From a checkpoint of a small transformer trained on Wikipedia.
Architecture: LayerNorm before each block, rotary positions, biases, untied embeddings, attention and MLP in parallel.
Training: a variant of Adam for these matrices, 731M tokens, 5579 steps.
MLP neurons of a small language model. Each row is named by its layer, matrix (up: input weights) and neuron, and shows model dimensions 96-287. Each number is 128 + 24 x the weight over its row's rms, rounded and kept within 0 to 255. Numbers have three digits each.
Before each neuron's rows, "fires on" lists the tokens most often at its 100 highest values on Wikipedia text that the model never trained on. A number after a token or word is its count.

fires on: ":" 61, " " 6, " var" 5, "amm" 4, " youth" 4
L3.up1102:167141125112105100153123106096149121120116156088139136075095097131142121157137116144134172118070124147114106166119123125070133174163131115104096121109138140096105123082128126142132138115151070072125149143143114113113118074139166087125124144137142181168143130134116073135108118136152098095136108105122102129121072146135179215091126139125159190128133174138128145163142131150134109157135096144094128126143117097147126134137110115124142104146081146115140151142132145124159139127123096108133149150165098152148137125098151120152130136141128131098128130185117116149103127065139136125

fires on: "elled" 15, " range" 12, "ada" 10, " instead" 9, " Pacific" 7, " Score" 7
L3.up534:133155137133155145139160090102144120129141126102156142122155151129117154127095136163105147173138119122133126147084130135113073141086130149098112131117164080133156117127151100177128140135122100131136121107127132094161135100137123118125096160124128167139184112158134092145145122163104120177105138121139093116132144103142129103111141138133129140118110120168125157142143162108122098087115125118095121108107124087164118100121179124118119162093156115157075179138120130106114112141096135148131172130136113109104081105133142132135102153140131142102125140145135092130135101122112140127

fires on: " role" 19, "ild" 15, "hi" 11, "iers" 6, " poverty" 5
L3.up1926:171139143132161115120160111149151122174110177141136145101117155143115103163128134134131133137109121128124116123109109163171177128174136144126108061122099122158114074111156134123192116134137128154117153095138148143110176132157141135124202139154142158123081154179145145086114122160156153133096127083136126134113094125120123099134131155129135159145103152092132141151117154109139093194143123138137157098120145119110128125140134105173105171130106137135086184132121129112116095119117108136134158126138118140115157123113113112127139164128129137159148129147164128127141117109154121128

fires on: " of" 30, "s" 10, ":" 6, "ra" 5
L7.up1408:163100154077144083087100148120142118119107121110121105098185137093099141164103124098126093124135173144093113129104118132142131135128143113137113153130152133143166121125144139081128175163124121121149146132116112124111121125147112158131155107133136103113118171099176124163140110160104121136129101142082107150064140136143082105136149133155106149163144112089107135139123166132073094115144122111113160162138183105142142117133146134126166115103132112172092121159138140112116108143127116130093160132104127152142142151084132151128111128125161127123142113170127123103164126142109153148

fires on: "ot" 35, "let" 10, " Thomas" 8, " junction" 4, "oir" 4
L3.up1923:100118113121128148152120103109164146137124141156117094135136099110156137058093105124144122126102162129152153165140124175141085117094137170134126129149133130151137166078127074095043156132082121122151114137107118142137098110129146077072109144099124160128155129069122114095162124123141122135146119128116092132129159141097095191108118110121149094120148154118116132095162158130120120114122127119129105113128095096101132099146123096110153116107133130169106144115112140123098078144135145140122136137136105134099104115167093135159116126127120120078159145117113117114147131130096110132

fires on: " Order" 15, "ach" 12, "ear" 10, " ." 8, "az" 6, "4" 6
L3.up1517:133129132103142136139114083115153132193126145096161089151125114138143149133125114146119154116079125137100137172097134107114138126149137150122128120132117149153121157152154104109173168161134103128145090172175115122104113101100112048125101120142150158109167146106165110166123130115160136123124126137133117124137128101143146158121108156130154113110114126140138159155151113148138100126103135102111104145142110101108121103115092131139140104096105169143129114130139082101148162123080147154088136125120092043092136156136130118136099090133108118130148133180084127143125169131138116167

fires on: " |" 23, " Goals" 11, " an" 7, " for" 6, " Pos" 5
L7.up1394:119140096105085113145131139094148097167158123175105065115103121108136133137098123154145151126122118117137118118116155182133113171096127108128127143148175112122132101153122131151160111177092116172094160146121104147126114154139128151114103182146102143118106120144120128136116132145138134136119108114058107142147128134124126167113139126104146128124134150127105174118136124120141087156160148132171096119143098122141114141123111147137163170111131147149136129111133117127117109138131117101141116176144150101082067100102147130152134132139120127115102115124125155156106092160113106144

fires on: "ed" 16, "5" 15, "0" 14, "ing" 8
L7.up2020:117160149174175097118124123171136109181110111100100141131117167100114128152123115138141092134147104093137103142162134145144085092119158122143154152154101118100122135134143129129121109139102120159153146134174110139144123138139148158117129151122111170105099129142160167142102153139145129181101112128125118106156110132153176127122115105070145095120151141118160126125122124161114103139086137135125129127150114097128098126104161127115101141130134107087131106125161143089095151187114150164140142179084135076138132118090149113123103127151120175125156155128140112122057092166145124137

fires on: "," 58, " Player" 7, " help" 5, " ." 4
L3.up950:105127133148125138136131152069129145134112189091145205059111148124140139137108121157105146141121170113057072174122145112098130121119140117078149117108127104142115127127118096151110147128141085148135160108172113106110109105109152084115107145128129146112165121132136109129140142143158097106130104138100147125125111147187155162149122143150149108172124163163091127157138112111111097093168138149101098179133123110121111065142148139135120134119082167137168121170116121140124140124149115164129151128140113132138129085153145111155095111133103099142144129143126121107092117089126122086

fires on: "ives" 15, " put" 10, " model" 9, " Il" 7, "aces" 5, "jan" 5
L3.up2042:175117167137122139151070126102120146137144143108160096147131135146118116152121145122153094130159140134087059127142134125101076126124146154113147084107116129119136124114137125135085152167126135035118175143129108071127137144119121097150169124118125140096171152125112156095125118154137113139153136112130110115137062140076096179146118189135161153168155126093139141095154159094100124139086145098143140115129129115125162150141071149129138107129109135096127136132134083106181119118088168128113146156124123103134131138072141104147123145165131137143119133118169095121120108120118109112

fires on: " |" 34, "1" 14, " as" 7, "," 5
L7.up1058:141083128153132088087099093113126140179115114107129087125167119170142127154114137196130176127134123128147125151116154101114114115134134119193096118175124152139114097122176135150128114166116139136138158131080132136113127126150142165132121136103141153149103151113161131077105144114133101108118162133083108109154140108136147122134108142111143160164094157135115121138168132105135148104101088094144124118158145123133116123123124091096102119108096137126109138120145107106125143126148126129121164144125138134092112117159107126106133143123131119152093118122128140114097117135103117166

fires on: " world" 13, " off" 10, " metres" 8, "mb" 8, "ze" 7, " Building" 6
L3.up1975:121151139099114135143116125113141105120113149134131124118122113121094118106126173164152108137088140124107177138179117155125114119096119128095148123136106142162126087130137100131125107126125102098174078128121148140121190093086119106113167133112125145132119119142118128133095132106116149087142113093137112092152068076147148114091133140136106128109135108119122144120091129114112121125105110161116114103118140086139120151147144145117117099115097114095150138099112107154104141095141123130144148108134097119110161115121127144111118130106138084111117094122126107130097094101110151095

fires on: " death" 16, "$" 11, "final" 7, " create" 6, "ished" 5, "ax" 5
L3.up870:144117146128101133131093149090120155113118122106120143084152111144118141160106137138122133115096172122129076165117157109111082111090109160104153112123135170166135134134123098149148138126117147121123143099104125096131141129106135133165085144130092140145201140140152137157169089141114098142123129109158118131151116094132115109180147171121145134141141137146154150132145131120083132100146115141094129145145138099111137158135155131140110083116140105141138148142158175121190167155121109119136170114088122105098143111143126127145115155174112141115145108128167137148114149100119149117

fires on: " |" 33, "." 14, "\n" 9, "'" 8, " while" 4
L7.up266:086139134146105166111105097110076142095087153091132103126084080137156147145124125137131156142105119143125100113132139139111107105133123115121120121112143123148111057130162128159171124150127069130148139130117092152128107102095124150145149146100155134157141153103165112106135165118103135102145167130111123159135140132112131147124166172122116116125135172155150111136158099101162139105100105085116127060139144102110139120136110113103119134108130147121081138171121143117150088136112134077077156127126071118116139113144090114101122129151101097115164160142157134120128081127149128189

fires on: " into" 27, "iti" 7, " recent" 6, " Vis" 5, " entered" 5
L3.up1031:138100153119135129117147151121152131139107141132115126098143078159119136137121148142168117114091180130136151107127138158201117114081121170125149133113118124128110156114152134138149111134118112143187155147115101139119180137152102112098144092108105179153153129046134104142161133126132118133154137124114144157154159117122129148115173131133148154127105121148170129108102134130131169103136126159148135125142141119118121190119111185125133064148150118168101146121103125153116164136113097149147089103093122128134153124105109145127102106089143116110133131117134149129080134110144129138

fires on: " |" 57, "\n" 15, "|" 14
L7.up74:116127119169151150114126118127140150119156125105147106112139110130141132100109121158125154140113115079090110172101103110127089157112099114127120130109149160139142108122147115172115101148134070107162114130091125134128115123173144107123149131078092119140138113109103111133134134132119135107107111114094101153177140143167086148151120112131159159161115141146100178100141120092137152109117158118170116154153131130113156124131157140102139166105130137145137139139153101077131101166071122129136132137157140109147094089127077143118153118131086091131125096103131117128113116101119157138

fires on: " " 53, ":" 20, " to" 6
L7.up15:152153128147106146131110137118138171137175142127145166133186122141122098125123107071136101101137100090099141116099092091103113101156155146181136111168126165108130147127128114155095131124139119100119105117117149127133119108093066112130107094141166154088152098120123082136149104120097136143157118099106142120140088109135104136127098131094160149155132160128125128098130118121108112094113093143163079122100126097141137122174138093129082174117140138161151134121153123100154127109085112141100154107147134144153104146117109148150128118147106156103141142124158106103123144108122122089

fires on: " " 43, " out" 11, " in" 8
L7.up1270:104134129159113166142093108125149139129180130096159151132097092110147129086156118126139125090142086130111122114110130168130136131104165174132135102167077132157108132129164118147091131122113126153138152112151130149131127106142088148130124125115153097130191111135118099092127110119111121128117111114141098086136121123142095140132105139091075169160056069133149137158132123137105128130129117132139142127128148071080142160144103122125134101095153122135180123171093149132103122087127117125098137137120088101140115123102102152158110155126132168131165104130127125132142109125125114150

fires on: " over" 17, " from" 14, ":" 7, "or" 7, ";" 5, "il" 5
L7.up478:140070131132126102146104152107163160171126170135176112150110140135126125130114153140148136137136125141101134140091142127091135117095144135148114149114178090153148125132140097119137127106121108125181154108129112134106093075126077135119135135075189169133150114142107100149149059112186075149112167108161106109167132111102151127162108131156159135121124110099118119153123166120117099115139146149153136126108106133112118147152130094138134152120111146133149153107105120144137147169131119164117111137156135122153149103121119154109096165110060117143113112140097124101112138132135138165

fires on: " he" 37, " she" 18, " He" 12
L7.up950:132145172090109144131101088100135107156115102139145119109124106121136120140115127116180087161117099137139153114110151111117129137128113141163168130121095101140105085089121093184150132130117105186134109141130096091129162104087107100100097090118125142124155115108135118097123158160141128136085098108076136116105182113128112159147116135128146127188124113114139185174138101113146072169095106152117119159165126087185147124162125176137125159159111116104188096185156169088139099127142094106139124127147117088167116095118100122152132106136151133163167118162100084130123094091125075138

fires on: " −" 28, "habilit" 10, " bank" 8, " Powell" 5, " Bradley" 5
L3.up331:167139081155143110135133116108151132112162125139089105156155107117141128100116099149128075127098093135133079160085119135144089132088087129129143099122135128102130166098162099120131125114110178108172129132109112131145134123122102135121134095122129136098131124081079168141142156127089151134092161113151099122167115106117133097167105091118140102130152118122154136148130128127111127150126143143104149183131144127159128119117143123053126120106155136108150087122128147125141125123133173130144096168132124108098091100096139144142129129143111174135130115122125146100144152150098117149

fires on: "2" 15, " August" 13, " July" 8, " years" 6, " January" 5, " September" 5
L7.up1288:138086140122147189115112139088144165106079135120137123097123134157103138133150115119128118105118135095114125168107117149109154146111131159153176102103147138117087135127156136154155154110124177114113156145145151104152145150139152097127093157120123116082139206127140103122114131135131141129102106101153147100132118155106129132125129128107099143165130193109122141098104127119081111158137132131132164103085119127142144134109154100109105126110185176106183131106125121109139118086064134153113107143092135111121098144134120126138154155125117141139160166112129099095133131086112166111

fires on: "NL" 16, "sch" 10, " human" 10, "ral" 9, "ern" 7, " Modern" 5
L3.up371:151132150152158132157117163162168153159136151165114129141158140117112144108061133164167131122114156133118103141116116142174091139098118142088137129133145136149119164112130111094120134156148159085100118145116118149129123133102122093133105108132121166128098141114141171106105146159143129144134105133080123146129152083072102119104140137121134143122136135147128137133133147106127116110097108155202122195121153123119102125134121097105124110152148110128138113157111137118148137109118126128145109146143157114121124095153120157111107138142163129105144134123113137142130097091110094140

fires on: " Label" 17, " performed" 12, " present" 8, "ona" 6, " prepared" 5, "mates" 5
L3.up151:135093144107175134136131132082111139172131120142151081131126110122131110125118098133147144153151167112116164123189118147168070115134130137115101113138128118146121145119120116074139154155133095182170135155133133189119112146144104083086125141136131155137101131146131101086123103152167096112144119116126113117143117146132109172078144134119116159138165175093091130099155113131145147134071162124191128139118106121097092099136074114174149123127124167134145179139091147112101110146122113091109146144177118159138138097131097127165111136097136107129151141116117139116105125110136125153

fires on: " an" 56, "1" 11, " An" 7
L7.up413:129084146130091159149151115166122126136203119106118115122142135131116054084095161141176134120149150142135137164118122105116125137111150118136188095099100120171160144128135109176153135125110136136122158166124074175170142104086142137104087136161142147159119151128119089144113142102159122144122185168106153122136132098121136096115134136111129139149122127097124157113110101114122127144083166139081096089090113125116110089125080141151109151138133137155132141102150119098162133115115097150087113186133144110133096151116110148113163163156139082117143114089112127141108129117083174098

fires on: "1" 48, " Bel" 5
L7.up1977:142083114136170167130113129139147157180110140120145107121144114115125100094129127186168131072137118099126156107082115140128132126138132128107157105148109124193139116127130138123150125124099122131175093112141139139107153080135165139106100144088125147098135168136103092155110149123111114168129161123101149164122088144122091158125122116113115130132143111169129132129124102074077102131124118125122128139118107122140123077131107138117115166147166131099157116104153128112163113143114145146115122127136101136139112141132119153142126167139174131176119142148118156097120109141145123122

fires on: "-" 32, " the" 14, " at" 13, " as" 11
L7.up150:152098163118109099165134093092165129169138136145118134073172088159097100118110183171115128104144122104137128082121140118114116132126113135126138129097104129144111129157183111125114144152116111140142142148156154130132145133150181131106126147144112177110134136120103069093111054139148146100099136118134105120099120096169138160106086146135148170133087105158136190100130145140120131107079114149130116130125070132119113151150121118104124116136066122107149096155131164116115104134145156116120124147152121145083135141188125150127122133152133079152117128104098145128109125087120146158

fires on: "ux" 16, "ains" 11, " la" 10, "ump" 7, "gin" 6, " media" 5
L3.up1991:166101190121151137118104132117144085181141183126142112123128101140104128119116112190166157131080137126120110176157133154126097127091129154115103102116155096141139146157166118138151133141138094110171165138128147142113141127129095101105178095143115160137160132165140141114159109116141121169109136137162117088115144106142123101126132161144156110141115130145105140118130154120145130131098121127145153130138135144113080143138137121148156096084135157150096157139126119143111109118127114111127131152141130135158118097137098149134107162170145085130132167109124123141138138112094126118

fires on: " the" 23, "2" 13, " at" 8, "8" 8, " a" 7
L7.up1963:141109168118118191139124096098144151184171118130145114108124129142119092146098149143154094168122115145095121156134093157147100111118149148156138084090118095122130125143163128166134128182121108054128117121138135129148164128088115108124114153128132152113132123120127129158108117126147133138117120077093146134161143113179101130137125151130119157115125132108111139126170145107140114102110085126133122118136147108092104157154125106076150157164101107148132136121120178132150148176127128094175131100090120146116141120138110166124116119140085121161155128130129075112084105135130114130

fires on: " main" 16, "ort" 15, " recording" 14, "rin" 6, " original" 5
L3.up410:116144184131141137130132127111108112163158178154153131087113140124114135121109122130134157144128122124115134186143149150125079120051175155139138116093128189148094068160109103139175135140127118162167121135110114115093114088067121123131156127135107158140156110134157142149086103107129140128158120117125141101168137144150100154099151105155126119128101088142115139098121140131148113096116111108125157147158168114139089154154139150140106085155111112135100127113094103140094128134140085135130163129133118129119103114160110110133104098130132126130152090098131137134090109139106121126

fires on: " Score" 14, " there" 14, " express" 8, " Ag" 6, " Ug" 4, " Details" 4
L3.up114:117066131148131167115124113092135140153085113123137140136134139165116121097081131135140100110105144096116120113122109125153148138136134135089095138120130128098157165085149123124143110148126147172158164164112108133139140134106106120092153115107116188095113085164092092138131126145097097135173115177145127152129151088126168151134130139125147106097123136129173125109152145131114089096115097127139142140144117119136086120118124095117131104096098124152103133113132096101154101131117170134088111101079145102153141124102136113128143143141154118127140102101035121097120144124120121131

fires on: "1" 51, " " 19
L7.up947:118109136135088124168113137137146160133177120131147101087170110109148124131126140169140151109150104139116083097099107123098131131127164160114147126111110123087112080129186099186141138100110119151169125160142108116106153145137138148113130067090106133133130152108158112143143117087126114124141108114123104084170173137119124118106144110135110147136087107108106166115099170077126142156137136144167161115121131127120104156138112132114144151156138117127098137115114125128152172153128138121140159125146096091153095132105102127156155151127126079169158130117118112094134124094148127162

fires on: " series" 22, "elled" 14, " creation" 7, "ada" 7
L3.up378:158144141162152156163168121144114141157117167114128124083126143129113112129110116110100167144151147115130128143099133115097124115070161122134123109092147111137134106150122100165204135140164119159178102110108129088131098106140100133109137160161137119133139122175131124115120078141090164146091121124132085139146113130102132230123118173142156124106143153106110166122134132122130095155142117090120145141103141107112145118122112126143109129120159139153122196152125130110138122132103115134146137102121152125101107100116108147176155125143124140112178131145117137124124102158126135127

fires on: " |" 63, "2" 8, " " 8
L7.up727:160106172120093126176116119144153151127171147124135114145151103117115098149141121141145127137100149106114122126098172136122110118106129089098103086136142127105105112076118118162158111131111120125099155171133115093080177150147135169167132123154149133130139155137130122149152105143159143111146120170123146158131076136137127155122144100100091185149127136074121165125129163140121136114127143143136103145166101118134153123158121104068185134140137124137137155093123091097132107124134097140116142187185092126112097055072118099181135142116117117127093136124112135122108122100141139125

fires on: "ors" 27, "ators" 16, " explos" 6, " having" 6, "ilt" 5, " Islam" 5
L3.up904:130131131128103150128151131145143128153121138084147155123124134127121140104092140134121185076101188130143131138121145155117017145112168131117113129095113124149117116112119118151165140147129059084115160126124132146160120099155170093116103136136134175128171112182166100130087078190144096131136121129116100131096138121143143137093145171137134138102109124170134134151134170098107128092098124098149109094134099133120106126128126107130137126076142134135069158144111176129119107145090122135153153107117114130132102145146085142129079138136181120089135150130108125134125108098083135144

fires on: " " 56, " for" 13, "0" 5, " following" 4
L7.up476:123121141118137154117125118066143198115072154158106110164129129178147113186144134158154124119127133138091132138113113136133115102146121109110128148112127172090104080099163140175155107134124109133132135123087104114103137094099119114115138140096149169108128135154155158116105113132119125105119156104134144157152108128159155138107167147121127098135149108127059168145146101097090159150121153149145124128143114126130102151142152116133114144138135127109149134153121125113198121161098079150120127145123087118118117098176130130158122103135116138114176076111148064131108124138120146190

fires on: "," 49, "A" 5, " Man" 4
L7.up654:146122165139145150131136104103164150186155153112096121105142156117144143150110129086130152118114162116118130132099162129104079105122111151137091124067147130152079133138118118117100150148117096100107121092091136153148134098111094138130148103140174091138180136115092146123135121129161146104127113116142158097185086144149136156129106150132122121160135130098113145114126109112111143114166132134120131143173165092106139111106166098134150141159099132149090143192131118135107124106131116086124127084132129122117109112149164126148162154157155111112146103171160106121112095137146119154

fires on: "x" 22, "ex" 15, " impress" 5, " ISBN" 5, " wants" 5, " quarter" 5
L3.up1978:124161105131154109158143120151092130197135144121156147120147157126107094155074140126131150103140175112099094161176166174106056122126111135134132119107103044118134111130076107157118141131128144101166148118097129104112117131141155095141134159104122184117140134142118128107080104099121127112168135087100123132127106088136157133105137180091122159145151120114135170109124135125115137124136138104115099137151109113171128104135129144155147170130134084119148178120124116083118133126145139141144118115134121101115128141145127117130132107112073136132176134110147141110083105104120101135

fires on: "ris" 20, " bond" 14, "one" 13, "ct" 4
L3.up1564:095103175115164151149144134127124140124124146146078108128148113133136135111106116179126141105144154122109141156155164185128074106049117162108139108094105117174130119132135098152126158120096094116133124149108141117144093119069131131101120135098110164142150130130138135167114114138140112146159130136151112151143102102134094159122137115148141127123123129167102151122153143120124141110100113111104117101127111117121108109133142109100159080115140119153146121124119137125102128114142112122147122146141083118134115090131140133116110131128160103137144134104109135151114134136058111125

fires on: "3" 12, "2" 12, " that" 9, "6" 8, "7" 7, "4" 6
L7.up1600:094154135145124169193116102098117135112134170099182129125102100104141127142103140160184151136123153127104093144133110150140140122132140138090177151129115153137146100098114096177142136131179145146078099143138128117155084148180116103124093142160156130129132157137121155159156078125149152156114145147082104162124142100152149132130095102133125171141095152100155105093110137116084114140116130154120113100125127117115131126120114097136144115101123134127151139112112136098108117114117078131101176163116084119157118124082158136102125086137127154101136150153112146132127108101125120098

fires on: " front" 12, " Court" 11, "ü" 11, "ui" 11, "alf" 6, "Japanese" 5
L3.up426:184108103131115156101159113124154144142146135153179111138131173120145143149113121121092164151089134138114090179163160164174104133090121137187132126095128136112129145150162105171185144136167089157156138154126155116112086122139083073102128127152127141117168099141094110146070114148110165159123155139104087108157085151126094190130134146125130138116178106107118152115150129107117108128123129150157091144154145140105134117132154153075134113083118152136169137138135133155101131155089139144128149113096099134146079155145115154158106107157129161125136113100140148101100102128094144139

fires on: "ay" 34, " ===" 17, " Trophy" 6, "AL" 4, " Arg" 4, "prising" 4
L3.up350:146092129141158144156092137145166154111151153130164110147130127090130153138143108167160122124134138145123139137150144162124095121125131157108148074132124152114160135131128105137155168139102103115139158150124161133142126130089142137122174134135127155110149137184150171115182140140163095124133126116168110154096103116167132118108132133129129140158127182114113149125151136123091127128094144116147138180124083134109097106139123099146147144147143142114120164142126136090148110116151141110113168154170111117101118128138160122115141185128138132157161140161128135132153135133102123138

fires on: "our" 19, " completed" 9, " do" 9, "oun" 7, " Case" 5, "ume" 4
L3.up604:139141150135174136133133133094107126152122101120131116126130119164115117122098162093140076121169110135116119114106108111160102143134111135097163129142147123098119129135136133099068153149115119127139139179134110138093105178141139110163195147116148135123112173140130109105151127134149130143161112139082145160184092100148096114136150091147118122159114130151172119117127105115117106116128157163184156169118158120155095108126117148121153175196067130154161117132096112112139157112142134127122128144115149111088145104138126117149176160124110103173116126112142088109107124111119087130

fires on: " on" 33, "1" 22, " " 7, " pass" 5
L7.up2034:169126138122130180105131114101120182108134139138142144095145117155087087116147164163159099121141125104100107140109124120138114124108150158196133097123122131139113103100155118114127190147141141142146107128091133150150118131141154143113143146133106144132137155168113123122147124116141161094109138151127153084154121086135083119120080157088129103148109132135105149124112134128135103109103127144136130080123149096089093131109075134138167167132118122115137162157108138131116150089128116112106139119157120129131144120115102161111110170150112131128156106099119082105084110094120130134

fires on: "ge" 23, "ington" 12, "mann" 12, "sch" 9, " initially" 6, " there" 5
L3.up2012:131106175125143112133142101076116145154093145134094084092131100148090140185112109118149144147091101121142129104057152133113084123095148137140137149114131124151101141092125122123173114112142104179150099096122137063110118124102075090099192115140129178144133112133131157120128113134120123140136129093103131138101084142113143117108136131144113148122122120094125093115115113113147120144122130155132152123142193083112122143121135142124112073136144121104122171127105125151153170138133115128145090099105115120102114094098104113104126119103138115123123079096130107152102131148087132115

fires on: "amp" 16, "ame" 13, " debut" 7, " edition" 6, " liquid" 6, "RA" 6
L3.up1134:143124185143173128132150127139124144173159127154111108158155125116088176094129087113122130141161127147109076103103134148127162139102125097129142076119158120129126109162120127121087124139158119106109141161120157085132150121120135146150144128143148110110106129171119171200083166136109104112113160121143118108144095098156060094122108091119134121104122121122127158133117146121140116145119134108134164149122135118182122102129140111063137099166156139067137146120131139128150124108118130142151124142149128085097152128146145141134129114067152137154132121103078133111135099143079103110

fires on: " " 29, " Z" 9, "ux" 9, "p" 4
L7.up1542:162158144130126120139131133096131133138092129094167145123160113163133131098116146119149141119108113140099155126110146118096119092119139160125129107092125119129103157127185098113145173118118127109153155169166115151123072087132156087152085088077176144125101101090142098134138123147147118124116121097128125144155114111124100176107106129111150149144111169086112093150139099165111095150139093146121143133152129136156121100146060173145118138148126134130147113133179144096134106090140097098130102113147115158173150146121127136149115170146102177137143136136099138152127126102125135102

fires on: "ș" 16, " th" 11, " al" 9, "uss" 8, " he" 7, " she" 5
L3.up1406:117143128136122118112141143100121154159136127136083107107161130141149100092133113146148106093146140127156085114126145116093143170109135127097174149107126168111109130128101119152117118092090085127144120091105155143140164089137109104102073178136154153109205103125128112138070140129138130122106136113108106131095094161113145140146141126117164138143144097139166133102071116121096117096109160135093108138144127108147117114167119159149165138095096175113157134174128151145152118144145131115144108146136139097116123119103125134133124112132108149122164159100114103102128108127119164125

fires on: " born" 19, "ree" 12, "mer" 11, "pression" 5, " moment" 5
L3.up981:149129150142155144159113133189124127163151111141104125120134145149117142159103168120129117106121129139107098111104135113127075125106163127144122124136158096125125135156152108119160136142146118133071160115090121167172090109113109115098136095144137130111089102167151149125105188124161132133150112134144144129112102096126135180089125153118149167100185087137142142128141158115127116109092136097116119142138129135140115170153089086093126097140130152109140109157125173091146118155097142102115158143120111138098135120143138144117136123129177112176129179141101099147146087123120092147

fires on: " role" 18, "CH" 9, " way" 6, "ash" 6, " ====" 6, " singles" 5
L3.up1759:150134148127128163135130136155121102137152156131118143127104166124134145162152149135140147114124155123117187156053125156155082105089175127136127133141126119132120110158153111095177122135135052107144161145111147081125146087142135094116133091133136170127117110112151138114130094151123087135116146105137099109138097109087097071143127168119133141116114066140148151146133147122110136127157114079108115168147151125107113154118150116139102156038123160134101101145123166126137095155120147122136143156093096133108090108145154120105132115167176110134122130121116119147124113125122124147

fires on: " him" 29, " life" 19, " Tim" 5
L3.up392:166146139140152136103156124126158128144094153114147143111135116127147147152116139059131148121135130149155103119178094155130147125103096132091132137100146116100056144133169127144126148135120143136167139153095139120130152111137096109129151089154150160138153115129101133112136130097087126164152127115179112128135117129146127110124153149140163092154094137118151116109139105124119120085104113149143179160116134118127097167164123120128121091096120164103103142149105125132146178089115137131112123103099138113127117102143140143150153153132099095125208129096166107107130121138108100131

fires on: " him" 34, "sh" 14, "put" 5, " Synonyms" 4
L3.up277:155131121128136120120205147149125128147098142158105112123134072136132134095117137115130123054134109155121109105197138138139138151139141132112123138089116088102142135081117139141154111143124094119147136156106137151144152136138123095086108099157123151124146102114097112067125101124137139117123126101121126105093098102101075062103188163101143127137131125125127131137125126091142097124128115153157128120122125139130123162143084143105121081117150155095149147160120136136112167108153134130124132118131129135168132120089123126149148163145106092113146092125139109119146126119126152105

fires on: "son" 18, ":" 10, " Center" 10, " construction" 10, "rose" 6, " Parliament" 5
L3.up1896:147149154101127131151130131094148143165100152126132151073092113160149150146169111128079131096103122134094089133104139094072149158138129125125106121113122076136107144102077098140159200125152083106118154144117110108102109111132164088155151121139121161104176127074140152124179173136161112164114107137112130120083101112179151164117122111142138149113099139147107113143119131161103078116143107113124121148175111117117107121118145100113146145109097167089115119134113138120156152088110086121094157108148129089185130110153137124153141117148119101125150151163116123116092118101141108111

fires on: "8" 26, "us" 11, " et" 10, " applied" 4
L7.up1234:134092142106164143088134051113172156103134146105158169128149177134130126130126160117141122103159144152143158120131108140147095095142146123122167130156138157134086096117139145078139192164115096092136111125144121106116158121174161113100076122120145117122101128111141110075098140105124074159116139136163126093121146103154116157089127107098158120102118133110093128093136145093101095086167113104153134113118119127087125147152178105108119193117144156138127107125077127137204131158112144097151130122116127153097096125066137086146106083138098142124141116133118138131117153172084149108

fires on: " Mat" 15, "ule" 11, " final" 8, " daughter" 7, " programme" 5, " Seattle" 5
L3.up659:143140117131099132152136152081091134156126120160093154166128131147161130095162129086107090143155139127137103113077105098174114152085125149124127131109112153173111110115130135116192128133142118112135116093132074147117082108085138105142172092142142135132115149135156093119112146185101158119142113149117127150214115096124165132187120143140142122115134108167137105134121128122145135112110133089144143174158145151130143135114152141077157135133117142145155143122103134131171144108136125134154120113096196129123089122126142104150146080190107125155148087063140125138096130166117106154

fires on: " as" 47, "6" 7, "," 7, " into" 5, " Cl" 4
L7.up1680:107132126179099110169094070124126133130160115113126106107141136124145152127131164153160128137120110122102160147131118158085110126130111122131147087140115137102108104086147131148138105113140175126148129149165137121162096132128102128158130142106144105161088163120131132114105129124114147124127134139144098093144147147144125123113121167076171151120139109112147162119141140110128126136101132122075116099148121074124101081118107124113119113128130131190103147148141069114091114166124117132124127133146139112124122120077064127115094135140188123108175127133133180122120079108121110151

fires on: " ===" 16, "ilation" 11, " Apps" 9, " those" 8, " (#" 7, " another" 7
L3.up336:174163136148153158121134133088142112136142147147134107139160143106147101154128120128145131161123136126090126140128163099122071154105136141109144129125093136138104082133112081125118163140132116100171092148121107119138131138115062099129122134136135131101165144097119089110113082169115143094133158117100076120164105101132129116113095120147132159124128132127125169111112135102110126060121159113103095196132162110150154100152131138130125107129124149078134156149137149115129156114140148125126152160133118123134094126088122162149107141171126109159144105155137114100147079167084127148

fires on: "0" 37, " to" 14, " and" 10, "t" 5
L7.up1446:178133110103110145134126169149140108138155113140144135095146110109134099132114151164115143121129092103121127142150082137111073142118120145141185167135134140129146143118166130140100144144145091121112108134172123144137095136143134170135125130102183097143101107118148066091095112140113092133116109114162111127147155119134110130056113126142110151117148121157075149151128142154094065140115121161122116088086096137115151128124117123148116135099169170109142106149108151126118099109131103163077143179142111149124115154139132111132133142126168139113099126105165115157137072125122100120

fires on: ":" 18, " it" 17, " It" 7, "c" 6, " he" 4
L7.up770:167157139176128125124130152143116115147116106127140155119157104108128116150120145072156161136138139169100106140138138142102130142141097137191167183144166146137172092106107090134147127115117072121124117117140095127136146104122115127103071166135129133097170134118119109144127192128118115158157128133126077151129061129148113155087107105101143152171110161144142130146113128099087119140139143157158120118109094156144117108136124121125098125132104110101160068128129089135120130136125139146135138150132154097117106131104132105111119137141110136155174160125161140141138111137119121116